MLP neurons of a small language model. Each row is named by its layer, matrix (up: input weights) and neuron, and shows model dimensions 80-207. Each number is 500 + 50 x the weight over its row's rms, rounded and kept within 0 to 999. Numbers have three digits each.
Before each neuron's rows, "fires on" lists the tokens most often at its 100 highest values on Wikipedia text that the model never trained on.

fires on: " with", " on", "or", " feature", " of", "il"
L3.up275:542458467475477557370566409450501488464599616510514600446443485460534529502508603491551502552505458476459544535418546537543480618486535550529416451548424541475518493489474439493520455494501484438527416523588533521453482508530413598478576475485465509386509456477460491453531419525407546477488450427545403486453492499520494470521489586488511540558482471472595536518422590490490428468394

fires on: ":", " po", "on", "ma", "em", "mu"
L5.up925:496436474573414496503537458571452460497426519583491439481476510447476507481449514433537440497557633458499585485446527499515505494497535411516471481548438394451507506404592486592487519501531485453510586520499488553472535532476458576470502538538541473485506444507450532630491571511547471553409482532498520469561428392507503463517430408508506519477548421510553500366525508461414563491502

fires on: "ol", " of", "to", "-", " into"
L2.up858:490510485460532515494522505420418472544513558552482565395540484515459479558482518559520520540512473505490438517524421568538464512455542489520495537573474587450422442486505556555488525476443500570494598473476608553493473452496559448415426495422454512530488412527416420453460549552444516472443490409524499500468434464560569552519549510486384523544494598508513514505487565474444468537456

fires on: "t", "ge", "s", "k", "ed", "e"
L5.up853:476506511420542461388552580526384503441424535490514566462486520539477489502548601526452546458491476501496532512499541412578544471481522459435462389486589468430459565520432467495512596528460478406467555507500485574450523489575404558498512616567547459492519417499448526594443476502387557546474513475503529637417503522532521473493568544480472454554495521490453422479476593421464527473525

fires on: ":", ";", "-", " (", "o", " |"
L5.up436:448473473497361487533469468479550476492562501473616407477565565562449505487509497452461471494573459457415420548475506481473514486470546531562489489572525459374492554530647544571425517504482562548543565400529523533470470449567455417532501591462534500479490519478507459529549502526567438498568452537426488506446392539520596473521549463572504465501466588507461498445525497532506606508428

fires on: ".", " Film", " film"
L3.up478:466458474474459469562493497427476473466432464379500522563555515499580487514457506538569468606532480444518517414493458493545441480466398473577465526400587500519444523468504458531469518435479507463468580442520488560400506522486543473499491552505530474581521518543403614515542504462414463529467466416485504534525529473491534487477583367428618609533530582575452554507473565444516522446466

fires on: "vi", "or", "il", "lo", " run", "va"
L5.up42:472442493564527512456578558537518644623495451566462475410485454481563483560475467383482498420403583481490474531503436490602577605517477624545405485575479582454437412570518517516452462462484541444422493424559513390502458483539579396513547516510526491464504474535480492402455547439453509463477543414504528527458534513539497520469519413593539470510456549488546496442467509514498528468463

fires on: "st", " of", "od", " G", " played"
L2.up648:468553484519477498469524499549499471503534548634569615452441521464471566530562446443504431482579537544502448483518479486456438547460503453434526567454555511559506474552507387586449514474540532408504413560519483400497420574570546463491521519461495560489478579521504455447520554514495542517504534518496488504465459425432528551472515429548515480505384499574471516442516464540542506491585

fires on: ":", "en", "min", "lo", "ol"
L5.up444:543392516525471439533462528469559513491419465509440585417634472571579467557593611449580445516498508410456472470518539523472507434557518537433412488553494487481507577478551581486492575453497534467529459447448506477527522496508543458491551508486463578449538519505559441507418441434466452511564503529529549552540431553498512504423461531524341438499565567521503486445548439543540467441435

fires on: "st", " of", "y", "ly"
L5.up837:477542469518458446332519400468505464447466464333421467520438468434504521564482506475430528533518415524521404440576505499506459448577476443498602495397505587455580536434484445480557546544556486467534548519492475491469468472493516544500596469451496577493528536510439492520565408510553518528582551455445475426439501470508462569597535417515434449547435510535454540507501459523561558502488

fires on: "---|---|---|---|", " Co", "ol", "z", "vi"
L3.up740:488460548486479367455457559678415549596452478509487475498462561481547461465423497542441556568458501537516397481611475439487554512540540507442492372417426468456492431529534488567540538429558518550541471528526514489548511528570458466481502509480456556513576510457462394444535383505429480504531454503439463551496472448485476538423613489463490544452457568610449376575406475465524500437591

fires on: "d", "ne", "te", "se", "id", "st"
L5.up878:486435483496489436491657526560451545583531537623473475477460535586500484478510555535490502512459487608576512506564453539528539478535561438534519406508453462490503482565437501501497539499463456427488515552385443464489429444500516484413539528437439491511484503547443431511511603491472532463489441494472477416527451560441497482427486444466483480419470480530567566550516516531555465518528

fires on: "e", "et", " M", "ion", "son", "it"
L2.up816:548507401524484579536492440571508502532493525447499457500556490497447587559536528464470553444520550374467620465495490573548505544485464402493464549420446548397523456458546539488514529429419467416474527439509553590522547461480522526449475464595536596526409513638476494623556498526498527609532525429480401584501473482501538460544513468533420588496553544473551524429546471524450519527485

fires on: "d", "ed", "ent", " released", "ch", ":"
L3.up499:620437545427490547539477580507483536525350433471487495415468533431495483532492500526460540496456470508428450513525537540483417539526454442527383462588480485500528410454474515540488546564584512487532499578490450430541559452528472460516551496530426432441509521589527434508482520607450526443550521494436566510521473599489521566566516413491484457497521487490520534482455382441477558516418

fires on: ":", " (", "s", "ing", "ning"
L5.up747:555508426463497510446414399442526518455452532478469534476549492612525536543511424464490495468647493488434403562571441495448469460553508598502404496495517500437484511489470476591474517441617555350609511474521481527511432514508517448548491415572548474493516548477596390557516432455530541454530485543483549538506485494511536512538479447537498458461528486424475554482514551536459499435447

fires on: " Al"
L2.up220:494448486539532537416558421546522422507594543439391545471510425540490530456563547457452526478510459460418476524499556532518544528451544494445388504474449489574409465496504534548449601449456488476533512503458452446491539541589497529508554482517506389498497448514461489538527530535482465542486511505564505592483485602442548494528523535487440521561573576532531511443530481547561458449518

fires on: " V", " J", "J", "V", " Vi"
L2.up698:513443446498594482412433478546564566537531477476474486452499539553534501581507505481528468474467501501516500461509509588465571538517559412532530510442476413406480527486594544551591488472460558559482405528424465425530528522547630455549575425447348466465576608505556453613462524470456559460496493448494467426482486510494524478494468542524546501575530400472510407523525510501508508506447

fires on: ",", " United", ";", " Australia", " /", ":"
L2.up807:491439474476471529516489456546505533442592469498591574517428510471462438570538481562462573573545443538404542518564515567586443504483436463562505495463538566490540555529501609508498470404476501509439483596555499573535608479617540544471430524447429468503511503475431497554541437396491524505480499416445470527549478601508526519394499429437360497511484392439511503490413569510463529397456

fires on: "de", "th", "po", "el", "it", "ff"
L5.up1017:500455541453445555484441503503552496504501440465485506454456418545526473494523542421542577526468481566456503399491529465453500443584477533531482517619531567539509563476568496549556471553485603404549427442522617488516462585558504537539531454425473486474414458478469513425541453549422499430473467520540513558525465455522367524428540421446410502432531482513428470433503507543524467508506

fires on: "er", "ke", "al", "le", "f", "g"
L5.up475:421574494564402568535509468492483492538363567456469495412519492579502520522577467512554513558443519560518492487515515483411410592561631518439431493494445517447377437557448523516472541472432442480459466561614483530494496480507466572522565470594484533522538454469529426433549620470491383511488479530550551488525497496495536538533554415457401624513448455550392552530616489482534584593504

fires on: "al", "iv", "her", " what", "ous"
L3.up556:497517579500438486494566448502445535544546482471542616532557481444523569577574440472603467488478431450542381467429561472568540551472466493515520531477505597443575470454434444491591469410519439565521557538452556579511527416513536424527446487441452428462418416556405372537488565555473517482572517482483477565569497611527502470525445474520441528509526507533550505508593467455538482507499

fires on: ".", "t", "ft", " and", "ed"
L3.up754:495528437573425537485517545423381520442520576543526466400468541416426529542376392583575565514535437527355478457467550487540463502604543500484434572510446448468459495589494482528453524529521544493548475559513489586529512540395503477549637489423500495459526567498517550520465521521541438439475562455525532524434514537499492494603488494466575548539509552388547468549441485476498493433530

fires on: "ish", "ed", "as", "ally", "ning", "der"
L2.up1001:473499435517443455507523481560475405498552432482521461516593517439477492529503453485502489475441565557443553521484477480466481462462523458558538474527580606435412545370462468472537441529579484489571514504542562501472450488489535470491494506508445585538478659432569499411505547475435481483585554514579523514441553513521523489474584443537532461504421414583469388408437461409528550476484

fires on: "s", "er", "ic"
L5.up742:529644503484483545489469476543507578483413590481501486515557562417549422465452541493505478510531536532632440413510500546468476460541538430587479500445551560417449425562571531479472519563487475620509497517494518455487447549421482614548529455424478534539456558454524559562576546518466624514478544441483423563487525504551443473509529521523526467475518529540543461471543492482556555482447

fires on: " an", " the", "ite", " with", "With", "vent"
L5.up946:640511466453454455500578447542485540534504469552466529456500464552480559515504506447535395477487506535479417566495495507408537558536472468527515550519445507534467450476524567421465429526549488505494538584572491555569485429616569448430517447515518463508506539443588536529410531438374422448504571469462496534498515505531505451460504520437457381447397538440442556492478422474547520554533

fires on: "I", "y", " Council", " You", "ary"
L2.up643:573564382540431506496580559515463389470527426451469387533463509633512423553480559481564526483531552481512607537532490455510439570484500505482452512529463437429507479549479532480504439530417501505461580436565436506445469380519466454533460431550491535560412534604527562554500495488500505482425504457524415505513381515517506599526520589522489503582493535413431474526594434470537459466578

fires on: "ally", "ative", "en", "–1", " Street", "per"
L2.up433:501489425565497518451530528491408459448472439504436627498471574544450545440411522504567456565488570492528480500512436500501407421461558551531557677506534482508508494502424468464414465563607443452504537601497573490477539574511556436530510501421500556560503598546449520460377503519497505527370562473433547487505531626434525541429512527460499526507589464485500489434472497454484549435524

fires on: "le", "y", "ed", "la", "tten"
L5.up326:454503414362531534528538521488577473434512561576488473513436588556533479590501533416562439589522447587399548500468381442404459465503505466506486448574485438517502462477505517433512442510432559500556555560395514470473518502434538512492393483440437516485502487520514479456509412569478444451557488576469539512481488436496500444394495487566498491464458568500469479532490443540475466531503

fires on: "===", "ing", "'", "ar", "s"
L5.up437:538496536428486529452407445500553451603470546556532474477516439521466501340505513463431467534475497482480491482518476580436499525495410562542450466509533423530489474398498477389596540413512581519521493538440509558492440530441539591499521515601393438427465550550534531382409465485513438489507486497456505527432395574467412441496503526515484625446525478382475502541401445516481447532565

fires on: "ri", "tri", " tri"
L2.up406:518492518507443529590520512464578482540507518442491459459535607528574554557505547535513501534494527509524527512523463525561497569439485536448391407521458431470487487464515439551474550492489556449489436497448542494556518453553553511482468442467489459465521455500559531411482486533481498509577527464555617368519562536437486488518620436384545437418471529530493485532542486511477527600452

fires on: " mo", " no", "20", "ent", " describe"
L3.up207:527511517559448433458574451531466535518549547494495464416460461541555444474511467596540438486484496418593464549596424538528458510573528549599568392510441535545452489436605579570552515506511489559512485576551500470589479482511485420547503533475564463428423514498390601483573423460530510456485566529569559449465641527539482616466464527529475498464508464569533484418327495402468508483438

fires on: " ex", "al", " con", "ut", "om", "er"
L5.up533:508510524548457511447550440529612539556483493467458570498527506477506445521558597442465440536494496501501448471602499557487506546522520564464506487515632487470535518560564438407511588529525547439488575389427566489475519544552556537473591499537493546549465440437471476501494558488507589543468516476469436499524521516457388507515512544417539557415551539555563463441544456413465405457424

fires on: "ric", "cc", "st", " of", "α", "c"
L2.up75:471514402562480524398505490466488523473511456521483603445543482498470483491520452492510488482458535458536511492560468525545393420415432462419492566444426521566510458531554456520534556521502572519486415574461524477458459474537493457518487531542497544536453518576557534509481424512547466553547460492517455529461582417531556524523491461519555457445437496460425421479436468420557513535489

fires on: "or", "vi", "ver", "ni", "mi", "me"
L3.up286:447452500610453606562497556473411493519509437535559475496421597512450507491558544412417497527481484415520433412590493448524496476614510530510482447491414486532447444540623496407513462515506540466468484472538493411474491445601565509565465502509508496458513542442551386497472440434456434394343456444533586555419501500516476596537558408543385473531517485504512532453485495523460525423541

fires on: "d", "°", ",", " |", "s", "y"
L3.up858:494594467438513481506525509535514431468465459490574532487511451578485467532514545477489561573590425526475433531483478506487479531459539582537450511549560446458574531471536368514550462468455506483605542481466501522533516556609497528513445470454426517528492547456526509478481531517594398522473395479404439435523498481449587372501486488516441515483573564516469560472539560465509558479457

fires on: "gu", "ut", "iv", "al"
L3.up384:480481519523469471542490446482486521508514506512551501427513525483467525415478482523528533548617549361433407437512463479574569398459545617535566463536591542534459497468543479548531502489507484538473462441372464561509441576491556550524606498458483505503499429498534468466452566521506596486501548514540481489535423502435431473473480617497463499483443477561545492584573369466443479524529

fires on: " |", "-", ",", "|"
L3.up757:550577460525442553462453510437512485438458474417454485480552575493452496473485579617434545638462499487474472510571417530549507593476452437448543463527482450491414544470546578514515531531473494524488517487411446381506482487445579556558471491538456429495641542585584568478505583523427533589617446496448539569465500509453447520566561524424382532484445525534433600505516452612497467515553

fires on: "w", "it", "ce"
L5.up94:463491520546461531483455518510561421505552484513484528467547561428517496548497511466514440508532458566456458558505526482463553529558519543467457537526536464519493619500520464512467471575541498443488469481486532549450434405501477484462448463428454500481465460497496467517501501457544494545477462491492496522475510611567373500505470477383514529505533338456360453516584552497541477478524

fires on: "m", "em", " against", " M", "et"
L2.up887:543405505535468519478533520525398531590412573521437529555575527480507536502568456530500514455479512427573537491468464521548447589481552380506489546527502531478484493508538455451460633407551497433450456461498449484466490516514518403560433544497513514503454484453511463521606440464408547518559502497541488490561473433568558482570462578453529533442518520433491403551553429433484493493541

fires on: "ly", "ve", "ed", "ide", "I"
L2.up632:440546558462405519492511462497540451600504551486373519468458518433522352495418449474466547472516520556543457494497478396493465479512482530428466459587552483488568475523460460502484558528490460610543591532505449412534416564460406516493477506491500508489505510598505529479559551506539465428430436546528470566530476539562502566532469410502399530457546519573577487507447448482498496460543

fires on: "et", "ce", "duc", "ho", "os", "ct"
L5.up799:367497407525435506563447521483515553490523528521514541586498516460497448506376511375494614477490485597564629507487507541364454434538548529523469494536490574488537513473512559544469562447446503535528475554495507531490498409465501488454471593533482580530528488437522479489596456550570451451513433492434479536584552581545433437524473527458591553479484504485542466481495474490524506486514

fires on: "ed", "ved", "d", "ated", " can", "red"
L5.up776:541488625490475539560497495480465521428422457528491540569530479452556463456398623468463534440509573537514553320578463548474385472490492485499495585542492457475523592495433525515553542521479445506491620438467502419455460361474511491470486436416467479394434527544386419467507394475448512470514486573451574502524528467512507549517498473507422442560536466473616452506475457443428472478507

fires on: "or", " of", "O", "%", " U"
L3.up100:491462480527498540545562438495523537572537510518442561465488489468522488470530533452556536619562419451454433446535482526592528555585526435461485393535468523620473544433446452520535561483495505425435465570492532602523481463594479556523464467431571424469447454496483519556423462462597551514527589507559486476454528503479546550609474530417475390550544442405513490456408452530501449508511

fires on: "s", "le", "ol", "tra", "ce", "e"
L5.up524:417465491675517490419437493506572412451577544498450487527579588496500559458549454547522514563535536542562497530539420500454489535522475544413559396543485563567449496530531512541453537539544504439582509447405445444496419465467455402503411503500462508503596478517558554509491487471427511506406444491549446482523439593456512454491452412454497528505534571459456537528488531429455410510506

fires on: " V", "c", "bert", "V", "ic", "bor"
L3.up449:491527477514483484439561408517495563497505498460483486496524516507489533519464511444416502502457476496522442531497495573543449506567596533457505548466531439530481575543446508513567453487409422544547356521480521510464511474423595506545523451571477608414565527551599530463491570446610526396462521522418388533518450603435411504495486469501497434549508472502524506418588560549421517503499

fires on: "ell", "le", " De", " Port", "ru", "les"
L3.up964:453482568451485481569535525553601502619349391520431493574496574491515450530551549546504411536538508499488508427460439523536526394514371447508411460485412468464497589475504526478534550532440507586476451513480452486505557398442541530520517564555531456503494528525505490503469557449520442541413501548455509523468520500527563589508456424596511401483496520618425597503517500522448602490522

fires on: "is", " of", "ip", "view", "duc"
L2.up136:466459561439499442505498486572554518522577452482489523531529519508482537549579461494456416602457496458486479444472383495590495461576510477551473584524519463507524639525431552528517439435479480530566410583462428558469531444443576500518464628491434538480481513517560503499521513476463593420501527469486444450467440459487446404471493537465513570599490491520474492469490512506430514458377

fires on: ".", " |", " St", " Sp", " La"
L2.up794:530389499450464581407478491393561524550510491491549492453475554492492553463507517610623491523524465424506483496500478544533500506603478459522507494510533525551481557499492466448524536542430415450509447609544453550401564507436468437545398586573475502601424525548406543470467502515556512470481486534520537406403520495468543585454476491418543582474542427541402564519503453396411467432427

fires on: " It", "ot", "s", " Al", "al"
L3.up439:537464567438629438506479495539419496535511485490485493516527561558430482432534476514514468421508487485513489433549598503470492527418540445460478503397468457527510472553596494496463531472496527484624518434492507506487478565552463425465560462551495501520488586468477490572485558473417560530539471368504498466489540506538489530470484546446449579499581600553456514418542536409589414455471

fires on: "st", "th", "\n", "p", "ly", "-"
L5.up516:435456523539530460465400452496507452420474543421448562446483538449469529585474593477459635405518487512573523501429516550440512580470496428534510546554492629520572498491508448502456448528501612535534567468484514455495477429543403482511570480465465472343431492426502444540527468470497531543517515454483451463461501520471486536470441570517443469549512378523541433413498508555512505428526

fires on: "ed", "t", "red", "ated"
L5.up45:471489546582401558594510533514408544474408600504579479500537493427454502502480519461503468405510463563513433469463547581536519473532515429474508490507482491528424454505478522548459555596431535469498476545535558532488452540402475519482489518494477431505540518569434523522402491469554541513494510460484550508490467552532487496548490491493551558543484567479433383523502532563486468485457

fires on: "d", "id", "un", "en", " First", "fin"
L3.up892:529452506435517383599548510559462555500537511513417518523506539529492538518543483424416472599472457545567498490547426622494529555491520429545558411497546502537538459491447400460510544526502503463579395603453459434519455552479479445501452507421577557479493495494474522492524423524517549483513467382472441531497500467487482599532476497491440384524410525361489511531520451507489552513515

fires on: "°", "u", "or", "er", "[", " film"
L2.up333:509465526538493512513545543426476459543509485493433541532585494433518438477494508464554543522477460463582459527514396441544459513449492504576446478494547497443536453569498528430479544476488478501584571481432428528491466613622562470442521466463649489419429466572510462489561432516549590529519584429509546571478574430457449442481485571524479432499476489485531576486621471541566478581487

fires on: "min", "u", "ol", "pr", "V", "r"
L3.up988:480369521537421481448516406564486573515446508580415563448599514416492438503480468550532578415549501526425449487536513515481410497517419503467407519499382362446553463522493525443419522511463460550504460600441536518502461506543503567520536449437565521456509542600597458624434508464506484520545463472455545519519481566540570494506470472512476567543526556536410405393545509487637509527477

fires on: ",", ":", "ed", " as", "s", "th"
L5.up76:512535447372504506476537586451442539557512500423552475542405499515446476456487455527539473478520470500480572590528468568456496576460556486456471504506528579464526533505526528560539485517510555471468528571540585537536514476573509484605513532436470459511496421551465467464497462425504476530458492533504575540445443527554487642526477481470476468526474465510508511539425450434473528498468

fires on: " a", "st", " great", "ic", "ne", " New"
L5.up803:450594466456482480546501476548529539617398483460441435435473562508555494451521462498467435436500543570489524399578536500586454475488443433496523473478510437518449589545479496562530557583485545531574408475562419503518466498523471464482607492475496425468412448500444465500526550544493498522499481499559445472440526519457493486505572471463496529409543355537506374463488558485504546609535

fires on: " by", " |", " of"
L2.up177:491496526509604492606606544496533441533517486447459546358566505582529458533486452497505586498548456542531423514516449533500465453556523437509464555655559490455561503358518506479474479512439480465577521511448513601533469598542505479447454466558578463510497405594481428529477525490485460440471463532397479536530489419527528507544478513519426530571500512492547501393500552491410547586479

fires on: "w", "e", "et", "le", " |", "ition"
L5.up0:488555481397536566443538484402473543476521502559445478532568624518438552501626486487533478357447557498497460500449546534490462491507499471436522495495550480545477477562567542579348498544469522352488505440469566544470456461434533482413408605475548599435452450566461456505532545491532578507535529449485432558562451514520443575513519523399484540500613455500453567505569487479533525546519

fires on: "ies", "y", "S", "ty", "ity", "us"
L5.up107:445453512417460445429519564467573506570503497542406478475491544532543468618486522594461519534489463528528631549554433498485529484545445581436507503535501537462412528485518517501498431571441514468470457437577553444358487491500588363438432493537531504532393499500489460548485486541479448600490548524403551529484565515501531443445604537527450483524548537454455395561533524475448627535456

fires on: "ie", "age", "'", "-", "\""
L2.up61:514568506572494571479482514458502499442541552552592482485472413523460475486472435484522477396524490470449524434521533530483501490496538482510569570486498531586451485583527583448534394478453466597500421515454494429504472516481466421494511511484529688588537511379592485512469475612494562478506526510477491525543524480503551588503498506533509449513495481498513447363450516456496550491454

fires on: "se", "ent", "ven", "le", " Tra", "n"
L3.up650:514458475542504551545598527444474491491506523568461479557636476572429510475517489521510565449532485540527373498433544491513483520536467453387446485582448576553561590450421475525436505495517489554573544558488492412494582469502434526458556655399487498592461515510539620581486491489481486453419491510546382531501563524436491505536510482440456506489407421527603569459534494479516498481438

fires on: "ed", "i", " same", "ter", "th", "ary"
L2.up897:513473555467540616550484525476531542434447515460480513522479490559376507536584531566531407551514631531432464525490463457565501501540527489656523505558579516445415492459467546465529473563574542439492577547519418571414427496417521561516486455421548497543429506459527500464490592479495468459515561480469543448457449584394556516555530507569421471518485555498433529447491516511458492648404

fires on: "d", "s", "st", "th", "ph", "ing"
L3.up837:436501526537483493508458486563525455438536502480485523471428509513438463511417622450547624475496587550506474427492545439523413572480506515554479552513563517595573472491453445414543468429565502456502548612481507427467521402538486537430541475541545503571500442524463535502580484558548458524549546526416473496430439582501540528502476579482460505406386433500492478553457485539518490479552

fires on: "im", "\\", "va", "h", "v", "iv"
L2.up715:558499487527435522522539475494434517552464572544504472525581504487434429509563447458526521439546457448554498486501536489511479418575485530440468567545565519572493437537605437503553414500447439473443467564435473508498491485547441461563499482512499421497539505591540545534413529534620538499626472517418464566476513536547567449525398578503419488463389523504500435497437535559480440536570

fires on: "il", "or", "ver", "ci"
L5.up283:483518605551411538466511585437519605552561494471507556528435535467414525421526490538448446554522502454510501468430498401506445554475491494505475539497558497519420487490635529541418521495450587487491575579538412541591522454529555572497514523514497465451520644463413483483476541507490526524443544481462553543492539425467416589445531546433451543554514561544492485445556501552526491447580

fires on: ".", "==="
L2.up882:533514459473451509417470467509482511551524470514510526506550393498513509481474415413508507484544528474638431517444562469512499463549454435418447549546628468436410481527397424519601588466533556602540591570505488510508578528436514529444522488514525491477418480467467537527439619489430556597517451580430414501497400475429468412520534493507480574376502559483484556509471466589454481472530

fires on: "am", "um", "m", "em"
L2.up691:548488462541471498549485468437476486529592528602397544436518497483485506437485576599537448477486552597583509407445541528499449446525623427437493534548435602564551530537644401511496534459527421515440544456475495533552523503564505461496516522469554460475443449512484455534423531526481605525566487510451467454630510442474537577450379560494568458481531507498522482511548568469481503516495

fires on: "ri", "per", "mi", "vent", "tri"
L3.up632:485518510433516535541552453482552528454624495499526577455558492528529441526487510539532562506541487557428495400538460475526636522433446568434475494520518448484520604464511615468546516446572549514474475569478541482600522431457547477505462415455411522576534443428459459504475511463524487420534566533536455454475529427480497588500519452436564416407459491530476534579584501552511506569545

fires on: "l", "er", "z", "te", "s", "á"
L3.up515:589529566430490466503552495479558407438453542470470454477595499629591391366437468537539514591496419550507430531614498602412518495410536496498503409420514477465502464530516429436521529481404528511448517478464591507504462573443448467450424509538456484468539550451502455519596516507505529628483514488592468596454544559490463522561456489477503559453543507469496513465501489481575454421507

fires on: "l", " by", "ed", " to", "s"
L5.up267:552509492428577494473532549505455472456461515510512528439543401495400497519515497496507513549504425475521533519526518536490594500451452434411539518558488550504592523425501521459504467515555567500444533453398519492537521473510469550457469504500511457430497540559480428556453561450400475541495473389570504641445464593543502461528529501505516569440422473495450522571492595523477568468459

fires on: " team", " station", " school", " club", " medal", "ine"
L2.up702:576503417414642636552506441472459460469524407611424483460475509498490497379475397548529438514554496537561523440495491616365564471508512513519491589507481472521425451537403436479560442555533551502474431471532477496523487486423490434370522460539539564615451507515515487473508442518507563533641433516514512474440472512448492524568530499543570474473484515539447589485515453579379492464487

fires on: " ma", " Ma", " p", ":", "ma", " pa"
L3.up686:497475528542471439374447516426474524513585534491582457527488529519437448545495570450507449526594469585520508554451500476474526483451452440494489482565439487537452491528578421457455524514607417559503577505559508583499473494530401554535490527533469495467564420451476535611424539461406445457455583485569594471552495452449521562509527455478437522433486448530586520456577544512505494530516

fires on: "-", " also", "re", "le", "ter"
L5.up794:514540520467421470563554466469568456534412458518532470485623519486532489516527523542526507459554397515410627507547496565513514531487392445455517464540530523482448535391525575580487487553500500458519466493559526575466476449453453540488533478549435528380588581534578552471579534542453525553445440477532554530451475514486449554414455464513449616566497443475512454519571553549548512569496

fires on: "S", " him", "as", " power", "ally"
L2.up814:551432477543473614480484477484502488500546493550454481467472563498552570557475552603521519453487505524519626465471515507513539419486517489479510443440470520473503485400493499425476448515435561484424500443449516468524609502492503564475489513526484498516398528526456480399507563460475469450561492420550484520421520506499524616604618436515500464567493495485423476455500352520545582439425

fires on: "|", "a", "i", " 21", " 20", " |"
L2.up319:565525456461507516531405540389513456591492541437514624536457458540528542602464526512462470441479489442442444476508443476483535588506484497432489396480553469503499511431467500507465450387551562499507575550517511512457439447413509447498501512449594556454568515540538529543610535359501579536538461388434515636469462535556556479497430519531482563504431563488501614473443489619451424519497

fires on: " ", "-", ":", "p", "′"
L3.up620:477418502462514516473545502556517428448475590539487514418489564460523505466516589464507398501621494491498449589517602487505562469439530551464440393500483469524435543472476448554505560517459591501500498563496431588591411484570490475530453476452536512497535507439552533534523514509435499594528488473431586557492586461479503529435462528478470463568452516499513491524492456405476487500468

fires on: "ne", "me", "mon", "le", "st"
L3.up830:472518528520520503587480512555453471533460509501453579472537488520538510521481399521428419462508396524438464474543500429453449494537548386521512656428425535501511459575504623523579533443496539491547490571590477406545456508387464435513512357505492494457502470397466530485480492488588510421470466433513505555459513529465385501496518490432475487450427482507594442500443532488468489530453

fires on: " h", " co", " Co", "co"
L2.up154:390545565552482419433553485505491444560357541460557519452577520550499532536541480437614570500599540494523515459501602471524478526502548442374520579561423528391505462449546533510482510489513475540522463579529508544517511495579495498500520486392572466552576490584525445537467427510475505519602440460487464531509498472554502422415452439475428484475463573551447543434534574447449515538467

fires on: "ad", "al", "ri", "la", "ce", "ud"
L5.up156:490429543480489596567471557567498544488553611516435492485510570470419536569494492446409421506529527454471465532548559414511559595504556431477490501449550385483533547552565483443448483493538533551467527563532414557511520426488508588496614545462486473498444518490521555572500472419460447537464560491451479556492471505448492465465459545480471465504518444486443476528507477477565410520541

fires on: "i", " co"
L2.up854:428462486525490545508522442534449485545461521501505499538483518454501511528508475552557481531423447517549563419488449484528384503528490460529437652457486424428470482484499470424471582390504508536498455574473443537538418470520522512516481523452493572530581426565421473526567450475553604538409516564507444448515485481508509479509514400488497569390468605468500516467520547549395567527569